MLP neurons of a small language model. Each row is named by its layer, matrix (up: input weights) and neuron, and shows model dimensions 256-383. Each number is 500 + 25 x the weight over its row's rms, rounded and kept within 0 to 999. Numbers have three digits each.
A block is one neuron, or neurons of one layer that tend to fire together. After each block is what it responds to, as a language model described it from the Wikipedia text at the highest values.

L3.up514:525503506497475469500477520506504489482530506476483521513534493545526534553509467497505489546483525482501498476516516492497528506504516451537510448508478480521488542537511485478503546525534470494534509505484538471534517524526480493481541468478484472545505451510493410519513482533505528534460465454520487487520483494516464499508480536497547493514492468477487505469542500539521461452484
L3.up768:524486513474474484478522493458465536481514499508488524483522504497498417484493488528473493526511451545486506480500478505512521479541482509512489507481494440525525523517501503512489504475489534481487535517470490517526449480526515526484493448539492527531493527491503575501514480480470519509482527487478499487541476482492490450515488524512526511475487489495489471486478492503499473526530
L3.up904:543526519517548480509461437487499473495518502480510480515465489485507510521503503500440515499526541512517557487485453522551490510540475499518511494536471471453534487504507523482515525488500461534529522505508482503517461451523535481512472488541469506483552492534499492468471524469510497496464542504438507492520533506504490458457502498517511542547541477437495490499479513537507524487515
L3.up1410:511498510494538495523469524457459505491481505485486490464500532509502536517501519479507513509541493531525489477441502493506498475477475467541479497523464499512512521512520497457540552491482500496472508512491540535524473493533510478455516484508472484497517483505478512522504519513468491499472482482486476479508520534534510479533490510499510516538528500505526443500487483488464472456476
Word-initial incomplete fragments. Opening pieces of words split into several tokens, such as stri(kes), atmosp(heric), purch(ases), and Arabic name starts Abu or Abd in tables.

L8.up899:499485518501474530504525495474513495480479463492523508501490485475546491496509485495491524458493491506489493528481507534478520491479482496527528559515484515449498557481489502470490504489505488482496474475499520529517525501528490524507542457481520463511512465478495531502477510453501488531486516482510504472499470519513497502468540507520494511519508476528482507518480543519477538485501
Fragments in table fields. Short word pieces and digits inside infobox and table fields, often just before a colon, pipe or bracket, as in UTC+02, km^2, Shot put.

L6.up155:492507498538472531468504510474470506471503484516505488507474504527528529498488470459496495483496523506516482511517491555511521504454495508496544517474514508513514511461497509551487475522483493504526489508478477501479500504507508472497479503515497473493505526493487448526512470510495455482514487495518523484484554494445491513518449502524468472462482518474522497505493527508535513516487
L6.up454:535482483476499542470489435499529491524494493493470492481480451515506485504475498504516500485514485524478520503505477476489465528516524503495497526493500488513487504458456561519455461468512581470472528487494461420524520521521464527499522517546482508496537534491522500490473514555526520526557483488489545468526459499489500521539496468501464539521496523438512548471535458491492473446498
L6.up897:503488486542478472462499489490482471517510453526459496485511482492514512472513512483494492512495509473505542493481573498509484497522506508523482528484488464496514515503499507479482554497526531466483490546456517531484513525516493494486485510484525496552507461462507516496522524497478479515534482537501496538529505479510494512473485472499540462502566434469476507470487501501476507510517
L6.up1065:508514479470466510453499513497482493488454482525443488524486486492507495491462549521515475524471567476455515515496496544508486483493524520512501491461537521518518508472491480517490493477501528498457492464470464505509497485501481498515499475490511501509532537500519495492487478465547486498531460457532491502516497535522494514460443471535500507474533478472515536455523475508482517537503
Currency symbols before amounts. Currency signs such as $ and £ just before a money figure (US$4.8 billion, £150,000), plus weaker opening brackets, colons before lists, and year prefixes like 197.

L3.up99:535448498499516489516522507522518525505518415513508538495494523510470494437469502527501441463519490461494491464493458523490531518495505530498476538490529524483514510510513500520503484516531475512518529518508517471503474473508478546492501485537515521481490559524523482486487498461510504542492469511460527473484484500461483470449529486480466537514516466491486467500543463531519444499527
L3.up284:533450517476479480529519551520532546512492507494504584502511519491502490536491472521506488511510505507499557463508453526516542521501475571455483489502470518491533500478566487503475526499528473526528489495521516499500453468539459537488505493453505511498541488489469483526491449534514490538485444522538503501489473483460492507449525496457475514492531511505492481470507454543504466519503
L3.up570:493496464459453476480539513522522520485519499455546537511506511511548504523505471533522515513530518536496505542478434457482505523501496520496485493474504505513502495490495526472464501513496498502499548504510490518473482489554559501529483505504513532518531521529516515490485496501471507460517483515545520493511502471480481487443460505460525479533511510514495511496514456515501492504512
L3.up1394:500530516474484508496492456532502506487518489520580505533499502512513487476459497537464487496530518478509492453464474490526486441511509472544493522512506475454542482512498524528477453513517478473491539496525477514474524481528485563494535499468442544510512505459489459486508511509501515497534488508449430537496530531480485517447511501492470498491505474504497487486535462474506446490529
Word-completing suffix pieces. Final pieces that complete a word split into tokens, such as -ing, -ed, -es, -ak, -ary ("Respond-ing", "restart-ed", "spok-es-man"), plus draft/sign in sports-career text and the invisible character after map coordinates.

L3.up116:484442522482507545511489511483537486488499477508469506519505540518544517502523526509479516500529525501509546477517538468483502465508486518502538517523481498491529508537523496484505487545575505543492528491494521506484515542464506570517527499481449509493554463500518486478477512482448502466550491478472480504518469460532551512506514519478491455481496541470519508475470517498505480530476
L3.up689:471518509529496547478494489510480516483501492457493511538511507495500497501533504530504501511506513551519513524490503488477515535483491486519471497517528553459512462531513576477497533500529498532492489496491480508505524521483545452532492490497528481521480472523526493466528510523429543492484493460479462535492515531463478494475496503508495496475486513499475507496529498483489543501523
L3.up890:474493483504460524471436495481471532516435506490517516491529487484513491504501537509473513480477474498498501484528531489477505538504467479518502534528491507505461521517508518532502511497533477510496497496504524542526527520471503494520500493525491480516523538500546505493480528505463491520466522500470458531488520480504529467453538483479481456505491461534442534509507506500532506504556
L3.up1371:466448506513486523480501519510507477517524530506495491549492506497489463529499518488465453508510501517522502484515505537507504526473512506530505510509464502496538535527523496526472473519519491521536506507489455510516543476535510479544488515496489450477506474464487482445488510520542518451497514489498475495494505468459537498517523495523531489484504520497489488493488516502480473474551
Word-initial fragment tokens. First pieces of words split into several tokens, mostly proper names after a space or table bar, such as Krist(ian), Mil(k), Clif(ford), plus some ordinary words such as rh(yming) and colle(agues).

L6.up83:484509489516511499492509497504456488451492505493529498500475495486524528497507518489500491529513487473486521516508511491508524503537453520484473495478486502558487502512527527477515504513482512509499531519473511523491488494519515498509510519443490492488507450507485540493538498459491454454543501530507507476500501504491452500565529502526467453486487525528505488480482490504479450525499
L6.up325:508489501475514490450517487522491517474496476466477438473511523453486510466500478520519483511511529502533559525502475517518494521490480510550475438498470527408473499510493520527498510473453505495459479513511457521472476529518499523508525545511506483455505478493506557496513502523509517500518470513502559445522512473495490535538493500541489482520523467522511475515494475507502532505499
L6.up361:492482500479504518509482513482487530519499480488502518489485525471510523484467515503550524512510528512512459524446512470487510455486504503518523491484510491508515507562490482480502569467483542454512516508501508534494486554527518490466481479504481481458526478504496482493502472512461480485467459510512550506475466481507472518519467538566560529506452473513476511485512470512491492491504
L6.up1419:511478567422527467478521459488502534501508517504504484494475552518506518513531475460515535478498492500487534501477545473524483529487478527501455464477501517470450452538473515488484515458494470512466497476490499509514476480524517469509504564509498518495545466502492520522506474540492536497497505562512497496526519478483484487499482523502495492497516491477464514515496452523470486512561
Pop-culture fixed phrases. Mid-phrase tokens in entertainment and sports articles and their wiki tables, e.g. Billboard Top/Hot, All-Defensive, table-header pipes, review scores like 8/10.

L6.up45:532520456506498545561489500522524512522552494546510507487498527468542477554524492535485472484541489479507479500551515490532565513476502465523492458512507499531482481537452504435481490469485502503504501450529535476498513496512497481522547482475489472475472459497495428462455523507520546482466521485488501519473522516533483468487487497494479499517573511529518485520528544548506507477500
L6.up145:491478529499476460495496498510526509500534496490453480495488502489475533505475510500492496508490474486538505533513503482494525538467472504536452483497519484498506467512497557516517451468490510512519491464527453496512501460511490512532486494511479469497526502480504484497460472529508493524487513521499505486501545468505488439492485547512523512556516502474511511512486470482519505495506
L6.up288:536504508513452502491566446494460500474436487477483513466446540495532453478481507565498502465504514465516488470517476513481476478506478485516491485477533496545475457524500497494474520554504514512522491472549500500503514498544515487532527541515492475480551493502485490515476482479555478493491541503524468472492491508481519466460506542498536532514476479498524517528501471494535504467516
L6.up831:474514508514453487470497504524472478532525482526475479479454516480483488508493486505508483533523485513536483452509497521504554493499500509499504436501486497515525493499510526501520531471532529484468527508508512493504501500464497470500523472460491494524491513494460462529492438561455549496483496499457496509516519480533462503510489495487508527561495455487489520460489505523497470492536
Mid-word subword fragments. Short second pieces of oddly split words and names, such as le-ap, d-ri-pped, w-re-ak and al-be-it, plus score hyphens and zeros in tables.

L6.up274:461494532513464478502511507549508494517502513476544521482518526504494512542470485489478507481517581499487470522532447534501533512472468541502536492524467498512474483482483508568493491470532474496457490506489529479487512512507509485489469475555525488496501523507475568508490519492476565489496505561558480499492548547496477499475551531493504520459458512545488504498492529516488503512503
L6.up391:477472510488506576479499505478509514508469481488507517530498515509510496529461453472510493506542529528479545506518478464455551505471474488499477507489512500479488487482547532519493490530486527506511504519491518528487520475463489469505493487482554524461469517522497512481494499551497532494508520489492489460443506478488471525532514465460504487476503482492493507507518518542474495423482
L6.up488:508462488540522478491477486503472496530530504561524482488482507525490516535491502513495494473479475490497538444473445496471570472524472534494511514527540510504495540468553534552477480518518478493488489494491494473474473478514491506466483455528505501489449487475498518489488538480506457508519487507517480489531498516524499500500548493508527480476501516504495472490500529491513500452494
L6.up641:522485507458482463511506513503452518531526503508473511495504535472497482552499477473519482496506512495510498516539446469498539505541454542501496522499520501515518449549523521528509487481511472498501502496487542504464497489508512481523510495507520503462458487494491531494511563577480519494496472481430495489519512486527489497492518487528507508485511507478473489564495502502487474499495
Decimal fraction digits. Digits right after a decimal point in numeric statistics: election percentages, sports averages, measurements, density tables (54.1%, 2.2 assists, 4.5 cm).

L6.up898:511507509496494505491503491517516493467527467462535525465556462487497494532490484500471482530459484489492497529468490516468473478538483513474509498479521502482503494499512493534512495501475531516516479477504484504496496459526479497532478500481453505459472485523489506488526503528455530498480566498556522506519526484495495509448517535514521513467499508450512464463543510507489511515489
L6.up971:486522509494470492464529503510497486517526472504466481467481480527476502490497545504490495476502492472527460515501433525462501426465529531500476515499520554458504548495484463514471483521466512465468500499493488468516541471500495497458472499526486476508522511478491504463518489490522501471456547503504502494456471504488488468502464510509455473498476515487496495496502535507525523509545
L6.up1080:497518504439533457530506497554548499499490512503509495507469477448491428509497518509493470530467501474529518537491465468505500481491490475501442500485505507487511515476516532466469525485538520508540476542529490515480493473486514557452496466493473536492458481528513502505514531487505520484534518486515511454496507497449516522522489517528448464459563496518459510481452475523488551519472
L6.up1240:484450489510491505475473460531486482479477513518471484468507497466506501453480458439506455523499480519461530534470445500465514489499527474522459532461488539490498511496517493469511480506524506514484462484450541494499486456509510519474507503495488484461491440443481477494536501538485501469471525511520493508531483510475468493531475515547512504504480449511501517483507535495485472468522
Opponent after match result. Prepositions naming the opponent after a sports result, as in 4–1 victory over, loss to, against; also digits like 5 in year lists and tables.

L3.up224:510507525488479497515541476454467448519474497477509476481541467480555499507469532541498494479520498514533535534515481479479466520503521481492481512502516471474519500518461478489461549485503517477538501475509539537534534512499484489468481501498507482541508475522478496516521463464515462534511454495524487496493500487495503503496495477518481479487503455509500467530522457506505489496493
L3.up280:509515541510494486511498506480505498461480541485465472481522462497523494467536512476463472592495476477486539502534504435466483476486485482476485522445511509461536503488503479499489501515504534532554501530481506525469475530487486489494514510506493513502446505484470497507538521474444480504552492477500508494498475508495504484534490478483533456452517469483526501470505531512551485468466
L3.up605:522486491482512492486531470512477519535511512541477494493513478460516476532540505495474498465481515509482519527495521456497473440500481471528507513493469476495496503500511468521485501473534485507544499552529517528512510518520501494495525507512524447532448498514512477528468523493502483485508479462492502503536523523503471505500475497490533477451492501516489469507453493542497518494512
L3.up651:482482496484451497461541544509450508462456520496502537482482571484515481531529467503519480505474492487504537532511532525484478485485503516521527525495506517439489470539484490462448463478498480521500476501496503509531524537526504500531478508488509471557478505509505500475500520530478522463489489456459520546504534451473510523493509487497464491470513479507476504502508481519529504484476
Sports opponent prepositions. Mainly "against" before an opponent in sports career text ("scored against Airdrie"); also "to" after adjacent/endemic/migrating, and sports or election table cells (KO, Lost, place).

L8.up482:571539486456486463520496491515455470542479503516535510482514504507477507503530508500484526528486546510460463486493538477511499498504489508515481522495466494525469520514487505471534488494501515512493480514481452463474480488505519444486517484483519484501525475496494523489516524486510487508521501512551521504517513508491471506547450489476538488489537489486479542526500514524539517491501
Post-determiner word starts. Fires on the first piece of a word or amount right after "the", "a", "his" or a short prefix: $, +, year, role, and mid-word splits like pro-b-ably, H-itch-cock.

L8.up318:543461455488521486488515499504512501503485471504481499503520520504497487486501524516449535558534526494514507503468531505551533525500498488474531491497493515540463520481501480542492536460503502504507515476452493521489457467515538541484500476500510471479486471529508546471468493497547523534497520558487483492557495507487536516506519483534519468514496530549477522527518443477471519507484
Start of foreign-name fragments. First subword piece of an unfamiliar, often non-English proper name, usually a surname after a given name, such as Put(in), Š(tefulj), Miqu(elle).

L6.up687:515486554482548432492511512539512462524478522536488482523495487482488500488509535496488497477483504483509547514478510491540510508510523493493527497463472509536539481440540510507475483502501505484519497484500549531523438526528460487529489537479574481508466470489477472506487493493494540474505494527484483478512506520505512490484467531487496485449490508475503520492450481511502500469525
L6.up1103:510494534505507498432544493510520490539454503464475499493559535517510505472486459466510536543474496475547523497495523513524480490478490522524510455514580528488568506503507502496492502468504515542528512522501518467504479525508522512485505477457500511499497482503490469510487517518488487512510447468487493508496512534499484478536497487528495505479486508485513529508470503471520486475542
L6.up1158:489503530511529488495511492476520486534540517505465488517543491507494489473462518489497487505468491492502515503504490488523452462473477516514506503531543511495471521505459487505490533517545513560518524558505539500502533465554472481525478463470487486543483496473437470490498448485476563523509454499496481526462509484480514539499488472517521522531486482468481527506472532485511448532500
L6.up1269:456485500494507464505441487526528513479473504526529453483517482486460500486497429498472466509472522466518548475525468474487489462528507484522463487503519520509482489457473501494511519486501510508509500492481516478469461508493466524489476527477462497463474506497447487483496485536493529480457506483507468513496457476465497446526514457520481485513493489528515485532513502498531492504540
Sports match-result connectors. Prepositions linking a game result to the opponent or event in sports bios, such as "2–1 loss to", "win against", "victory over", plus tokens in results tables ("Division", score digits, "Relegation").

L8.up399:474520516488525513497513523495506462460484493510523495481504545551511488532500531456499483475503507519489482488478464484491478489504416553525503507504514501525551531535449479461491499462475485518462461523471535520488497451512469476484499534445485536478497534541501515452484511496488488516478475522497509509526493528504509498535527497483482498445505510463499478507516511517515530504504
Word-completing suffix pieces. Final word pieces that finish a long word split into several tokens, such as -ary in Constabulary, -ises in enterprises, -e in Subcommittee, and abbreviation periods like Pct. or Prod.

L6.up332:523487518482458517537508484491541482492498512512496504471505559517486470532493523489463501492428473543537538468521467510477551453483502505464494520541496461502453485507513457526540516509476508503505497499500489481533505482490489525502504491536481447465465489507504499492500488557492495524490543456505532482525505456502547464531498558472526482498504476483513414537494521508514530492477
L6.up877:502540512539505538519486520532496476509472486517484481492509523508464484507458490519513503472442559506484503528552524497445519493484543492495510490543487479539470514504525486466476525506518528495542513537476471466503466522462515523457519508480472479479504488531472484512500507470495478482446513530470490484552552493526557533540517525484512493490537479543501468514482487496501499526514
L6.up1062:521545465487528491533501552519497463507501481476483485488480446482511477495469523478485476493495572521506532506584532553477477490486485508546508495496490472501530547480492496568498538506486505490504510494509519550507473536492509508520501470482502480481515495513520503517507470482476504532483530519470467497526511501507497483497505466502487525519502524504527520490548487487482515500511
L6.up1170:511488543475526504478492497451468538495514515527522517497498504514499484491478502504511517475526591513540491491554505476480496496495477494460503454512548486503530526497476505532483465513491492462509459547509483507483551512499516504503483502478476514490510487533473511465489470506512549491478484576521537507488488492530484512518491477469519464500509501538511497481500482479474486486512
Word piece after initial letter. Second word piece right after a single capital or short first piece, mostly in names and rare words, e.g. D-ion, V-es-lingius, C-oming, W-ush-u.

L8.up869:513530531492467533506498510525503487490519499500504530489523522489503498460533531454510518524491513515517502517520524538480528490479487503535480499486459530483499523546505504526479484504458496524558487502482531525454439552521532517503524514458528507465488532475520495533484465523507487523517493519484496491455543481521503480511545481506531504531468483515485468544492519492477525522462
Noun-phrase-final abstract nouns. Last token of an abstract or measurement noun ending its phrase, often a suffix like density, wid-th, infection, unemploy-ment, plus relative "which" after a comma.

L3.up105:525498518533531506506536525486507492474519522525495510471496490477475510540514477496518504528490494452508502501486508508460487469497480499506491474500521519532490465529479496521540515523465526473508526521466507462531535516467467529490502505523517467492503489535501500511513493517472556472472541478525440497505512523521496520480540521469530498488477469492479530529472467486502515488486
L3.up432:484518537506501504503506549488470446508504482497466487499494491486517492439475496479502473501520466516494503517482518498476538457478542494496527482510525473513490545504495463519489462479495508501526489473480507510483483483476483471530471514475500502475468477500502457562450448512479485495488520482488534437511487525504469503512523498538519503531462488468514516494475498529532483460487
L3.up867:480497516499492482527500531477508504437536516518509507494503481532537500506502479478511465536510482509490477491500536496530492474458553471510481448525478487506474491533512494507519505503472521490522501495494457493492483530466518500474506500485521486447419516461487418520502447556519518484476551501516514488501487481490517500490509511462495494493498477557487499496502497522528521411461
L3.up1415:485483493512520406507466512470506523527541511524490487495513477522481509466508477513514471447478472459512513519481475461491514523500530522492528471507509455552498499507456502449522510520511488502529460496494517506511510527523517510482468466535469496478478498503476469508528465544537515524478521469545513466528494507507483469480486495488460493512506463531475500468486493533481496491491
Word-initial content pieces. Fires weakly on the first token of a content word, usually a noun or word-start fragment after a determiner, dash or pipe, such as family, Met(acritic), Cap(lan).

L8.up908:476504490504522455468525511479477494492507475478492475523513481485504498500496471469466463492512486487509529506467491494532473517492486528523495484640514499464508518535502510529528482519468485498525503480486491495500482492506490474536508523495505483503461467475493503489502462510501499519534490470481524489474519469507507469497461509543549487526470440510544473457504494526530464500537
Mid-word fragments in rare words. Short vowel or syllable pieces inside unusual, foreign or oddly split words and names, such as m-u-elleri, N-ari-ño, Tri-xi.

L3.up328:449507504503508476543491549499502517547475496493485517500503526549468446552439545514523520503468436539487482500485469534473549505517475529521520515499495452524474475527496443518506445476549476511508481493485454543556503495514474509478478504499517513511504531484476470500504488463474473488549518494487478514510504517478474522546499463509495457496503495500516469528523510498476483492546
L3.up657:497500526487519459515508516498496530484472448489494507481551456522501518467496534482514527515501449517486484531505503501524559528527512456480521492497537534528489482497517499459491553477525459520480500498474477503506527481517490497483468432504517501455462479482528504508518480490486507483522467507487501479511452535490475476508473537534452464528513512518511485513489488477503535511474
L3.up938:517545470480486507495472471484488490479505547500452524462473493485551476574498469492551521500469513495520550509561526524499443438477488485513505552468510532542496511503464524501542521510552494490523458481509486455520501515515457443484498485480489443514517529496491592460511523493511514539483503508491520525517484504526468495512520505512453460492479481477459527524496504487506550487509
L3.up1182:485470544511527524528510508510484487526510476489486488514513491485457460465519516509510499493505487514520534528492510490524489539539443498530501494478483448510539473528498501496487449509472487505464526507480476478487447487527478465495488500466468509498467486474495520476536562488469506486510548510525527479521506466497512527533476517537487456518521496485519469462448507495481493484556
Mid-word "ugg" fragments. Mainly the inner piece "ugg" in words like Guggenheim, Nuggets, Suggested and plugged, plus scattered mid-word fragments (excluded, Sardinia) and some ordinary words.

L8.up522:523488518494479495457494513487516519514489508500488509515520461504462503497565492476472452486478507480524511529463521512475481482499499521490428464521488517489547511496486503503530516497494528516490473514506471503539493492559491519517512508517482505541492518472468488528474495536494560490480443518474502511475443503499495491524516508490464503488519522533536511576496507555511488479506
Sports seasons and word fragments. Mid-word pieces of rare names or words (l-ah-ar, l-ac-rosse, T-b-ilisi) and sports-season tokens like regular, playoff, 2019–20, 15–4–1.

L6.up136:480516539479479476497446518513516467473507519519484471531517482499488496531491510494542481507498535488487471497466512494500471504482495509494482485497498484484481493491486494553521476451491545529505521527502490507502524495499509509505492458495515487462517509541491460446513502491489492481536506503488476467472532508490470543508468496478500493556500493485552501487487509521535514506566
L6.up198:470553492499537535453488494510535521504490507521493506529522533500488494503511494528498498506518544478486513512556510517490500503468518497517476464472517496496488471515453501519523459469540513541540478503532463519493470512474550529480475468556527503484501504518523475483503512509489525485505509507514526530566481477469487527494516472459517500472498518488488487497507441490500506547557
L6.up763:464520521493501499505477529515493476506468529509460495472513526509541484561532464521495551490490533524510498512494547515505535525467482463508514521506470487456499456481501501472534490506529545502531478495499465498500484526471521563468535474514482471511527503515501512479504510541488471545551559479507462473548497488455512550522496522475518512496528521522513514522497527491525493477502
L6.up1120:474456465484475525513473484540487521512496511517492490523512500536492500519517468553530491489518488488502460482505511502500523460472493496509491478537495485552495485517479480491518481485548518535499471519498477486491514489501532557483461507492492487471506513488484515499518497503508508468477523483520520467524558499443512489512537506503507533501500521504542511503509465510499468518521
Surname first fragment. The opening word piece of a surname right after a first name, in cast lists, sports tables and bios, e.g. Karl Mal(one), Eric St(oltz), Michael B(iehn).

L8.up723:469454504497473441533552511510538483521479516504456526487503521514505485494514507469541498540515526503551455467492493532499496473503483526523489501496548482518494500515458523517472493469486504499465515456545499519491490500549536500529511444516484471475461455504496520479499513524454496508490484517487488495481519513506499492495460494478529509507534530524502528467500484510479515492502
Sports competition terms. Tokens in sports career text and tables: league, cup and competition names (League Two, Davis Cup, Doubles), scorelines like 1–0, and words like won, friendly.

L8.up799:526499531493492479487469473525515533500479490488506497520529505524483454486487492506522490535519498480490534494495514451527521527480497527473492473497504499503464503511528512491542466515494492472499490499534471468498505504496492521486544499477508530498507502501525470540500500524512507437530518500506537571491530512526490558522486457518501531504476465512512493496462475515507497525507
Mid-word ch fragments. Word-piece tokens inside longer words, chiefly ch/sch in German or Italian names in tables and lists (Vogt-Schild, Cecchini, Rochdale), plus ist in existing.

L6.up54:534472482519508425501499521526474515492498483481491507511508422533503515469490464492522495506491494486495478512511547500533479504489526503463531463475485463531506498533501490489473527515506495528485501468511490487487492469501528477481553472524498507520465509497502444528476463488457504510496498488508464513477512464467485489488484497514471526485554505546527508477488500525496493474500
L6.up192:508491478511494474514532522522495479442494446497467535506518508486551490532536503474455519489543492492529451514479500504483515494478533502488487470510479531511542534478499512498487474477494515477545454508486506461496521499496511469501543480506523506511496463531513483563493485505475513489490498502503498542462485497481541533500475532504500499469477508476436527505531498533500509504495
L6.up1178:495516530502499506489504520511466556446505499493485481528520477509498542472491485498445454514499533497544552498507542564498557517462492530513503497478530494533514523511513507504525552508493515511529519452530480500510492491476463547491515490466524495476523489471490481510509485494509483508515503494546486472502480535487498527537481517492519465502459494473475554534502522535537501469480
L6.up1431:489479507524513546454526513481541501469536492477549516496506498491491500492525523511452490537478524514504512475509500479513516505462492471473494511465491481484508502495497506490541468576474532556490505529491515540509515483493495500464540535491498507491517487435516511507479509466525464532505545493475509481470515511447459473498524513484541482493471469512498505497522516514540525484489
Word-start fragments, often scientific. Opening word-pieces of longer, often scientific words, such as Tax-onomy, prem-olars, ped-icel, met-abolism; also "with" following a noun.

L3.up408:500540500508419488490555540476491462509504494528503484519485496492520504493520513529500473524508554489453513542493495502513508502463481501513499529482463546480542493488500472540454504519486458476540525489497526460487493507514523447502536560540498521491483507548495517498474516502507479524527492499529530503484555510464503498522459505503502522540504517516496529495541504533490547527440
L3.up1123:476547499546480520482481476473472544466489499495474498514517459499497494518528464497481493487505482503497488498532512463434464497512569447520498562517505478480462473524470491518486508527534562473481534491476486465470549499527498500475562504472478494504487457510506522508516501474518519475518535501458494478478496527481497490514490506509507492510493462540474490513524493510511437495471
L3.up1160:515544506484484511478509499508453487470516497484467488457506481555506480527527494531512515533521519496500537495500509520476454526515506476529520472517521465476526495494516544502453529506457503457555470488538450476503480499574541484469486492490529483490514503499484510492499488503510469506544472500506493547479489497452486530501490479498470468491506452474483522524481462498492487500450
L3.up1252:550482539499476493489490502510471508487514464494480465509524448500490502509562478487508489497469524494455501492501493528498483506535503443547494511522483533509461475494489453479468482518495526488528515495479490477518511484555486467484509494476494515535482520524488551473518469517489479490497504528464493579457508498528493554512448515487477478488504509513491526508495491483518531516519
Currency symbols before amounts. Mostly dollar and pound signs placed before money figures, as in US$4.8 billion, fined $25, and £500,000; also LaTeX $, plus scattered unrelated word-piece tokens.

L3.up618:483530502482462480494503516510505487462513490516522476481475505483476483507498503517464502603465497500476484481526539467491486500490534523555551496553473515453478470507479478496468530474477496485523440477526512487478503505559523498495479499491518492465502545542500456530483494513520506468477516468511535537507554501506512483523507435496464512508522512514498494503523509469497519526486
L3.up718:493531455444496504483506534475472489524549460500452492542474478522480522502528467436508521480506469485477508497506523524516492539526509511552523486500518506488464464508457497478470480510490516528461509516498497514531519473509501492531484496492517499486511484540482506492486444533497540534488512465436507547520490495507488453501480509476534506493511546528536521498510508471527463480535
L3.up1002:483502494474514455477526533496508546511522506469478500480524472528482503514525518475492482504513484484487467487472518497474545487459462497528490498506484472458504464507506452507474437478470477538503471497450514531541485528522502499499463495508496486501480480518496515523504449490444515503476502515511536498507532483488487523516483471486501494468499519518469508498494537550524553488540
L3.up1197:464518540451488488497497522509470516519514487504518512536469512469514539508541507495518503471477499508430473477507527523496496502508468529579532543488469529466459514553486534522460503498473498544453468446526534526511498526530537499517484501510496480532502511494464495498500532486459504506445477500507521555487499485522515487488470469517522459495538490515515527475504463504480470495469
Competition outcome words. Words for game or contest results in sports text, such as won, lost, loss, win, Gold/Bronze medal, title, and occasionally similar verbs like shot or earn.

L8.up1511:482503501484500450497526485492484550599522505523482517464468523465522505515512489499525520513431501482507512445491500511498485516501552502505497514522482516517511497480476502472457484486489501487511529515460493524539536469460472515541506492468474480531459528486502491492504521509486510499498436465493478513474443537529467510533458501484479465504518531489473453453471500541465479458517
Record, crescent, year dashes. Mainly "record" after club, career or world, the "res" in crescent, and en dashes in year ranges; also scattered mid-word fragments like trad, Pres.

L3.up406:565499469512448532535486460477505479480471522518492455512557511533496459491529536527488545539460515455486479542474471442499514527497511496486500475510494488516526484479487513451523488490459475470491529505483545490504498485484513519480504480479480509524482517484522550464499517452503499484488491542509484490543478528490510523503450451495526484511545458514474518506514483545518477507476
L3.up479:497501524528513484503498505498536484455540515492485518509540449502500503481505535511521522553498479510470478475494483480435505488481462462488513544478509482511474521496458501508470511516458484538513556490527487514510474481529443492483558475494503510523468486486519512500501500487488533474499521480501516483479464489502492473503474479461552494500468510508496495501513513516484474462458
L3.up636:517481477467504534504501486494512464509509500510538461474517491509511510528488488501488492536488517494536522444525528521481464498475485509492516436526485497463496520471536499461480519485491485484513543483507514546524508508500484519530503505459505514534480446478496472536514472499518497460455479488473515572521490432478503499520508520485486468500497496506481482512519504504500451469504
L3.up1376:494489487482466486528512481499464480556513497548526487509492498479489533548468481534496466517498480482536517474498482479483495477491511491467473508495514480458442494491494522495498532487487494494520501491497477467532492522574526529505507513584508481525501480499464469521478470494488470492454538528501480563471488489480503483551486527471522516491480480502471532519571521500542465499460
Foreign-name internal fragments. Word-piece fragments inside foreign proper names, usually the second letter or cluster after a capital, such as h in al-Shabaab, Khurasan, z in Pozner, ș in Vașken, plus U.S.

L6.up422:497494528511463473498514499508465512523446528496503507484481455520534476513511495496474465488489490490505460511484419512512489474489475485490513530493532499465503485493509505482492519529519472482505497517502505511457479504503517529506510476496498476529484529488470468502517458521490488505505492484488488560527493526523491486520508514495536489472529544506521498471464535492527530522485
L6.up731:486468514463516487467491482474494506532523509491491495461478473536491511526498516516538479485498487499509514452488531509532495482533523462494476484479505484494503492510500495508489499491534545535537490462537520491471528499512493473494521510518484501472470504501471483494475481458521513502439519503512523515524487515505533447481522544481545518494495521496459508485465493499495507518477
L6.up1185:490530530501486461512485492503528536485469454502490555522510489523497481445490470462540502476504525511471487470448465517495521490492514475485533476507538494466465476547475508554506516492467477500502488536517487504516494439519461486514484533545503512480510557519490507504520494490533515487521482516501439491520490488508479497517493510510538528511524461519438500490515569522512527492469
L6.up1262:554522503524501470482492499523485536519490473481494522469508457527487480494510517536443493512500512512529479503530504522511524489518487450480513509504496463462523518513485507504512469499520503544531480456513540517513496470459506488517508491482482515510506476494505450515497489444509459483493480496498437530503515491498515504512539556521504498479505432506451522454460501506493544497511
Second piece of line-initial words. Word-piece tokens right after a word's first letter, mostly at the start of a line or paragraph, such as A-h-med, I-ts, E-c-onomics, R-ay.

L3.up360:547514522485491483533542512511498466486476483536502507500511508493487468503491478481534460487476503514525502494497529501513499498453479500499509509499485481420477495502533485525503512481497535500472479523485496499484500485574447497478546504465511466531503553537531525497507472565469465541533506485467527446501492500495484538496506539523524479496494539458480485511485564538499535524496
L3.up954:506450497526486476496524523499498527480488512541514512540552530519532546512482497520519477471515509481481477495463491515496522519501510517473525469516487468468489497538530507476513538537516523495509526486505512528467462480495513512500527474496499544500472486551494469512485483480462495476546528523501500454522508525495464485524503500509528482496515520477467526478497479469455525495455
L3.up1385:523509510458483477482500530524504515502456450523487512498497510505490554475475516495492516484519512496518519514462516460532504525501517467456465509508494554479526510493522527473507551499504515494523483543517503536515538502531499466496512502533500495524478487461486500472477491514443478498509486493513474544494490524477534526497462472505516463517509513555525472502519518470488479512496
L3.up1430:494511462534490495546497523455456475505506495534498506526482493517455519520522496464501479515525467471516548500510487498485546535554507515481451475532517477510517520491473470483431479526481496480483481494502472510502480489544489534516537461478484506502549525455489484489521497507488507467532480502477492495528522520458499519537512511485480507476508460481516487489512497519473503463503
Infobox template fields. Fixed tokens in Wikipedia infobox lines, such as /sq in population density, UTC in time zones, and chronology in album or episode boxes; more weakly, word-start fragments like med, pet, consum.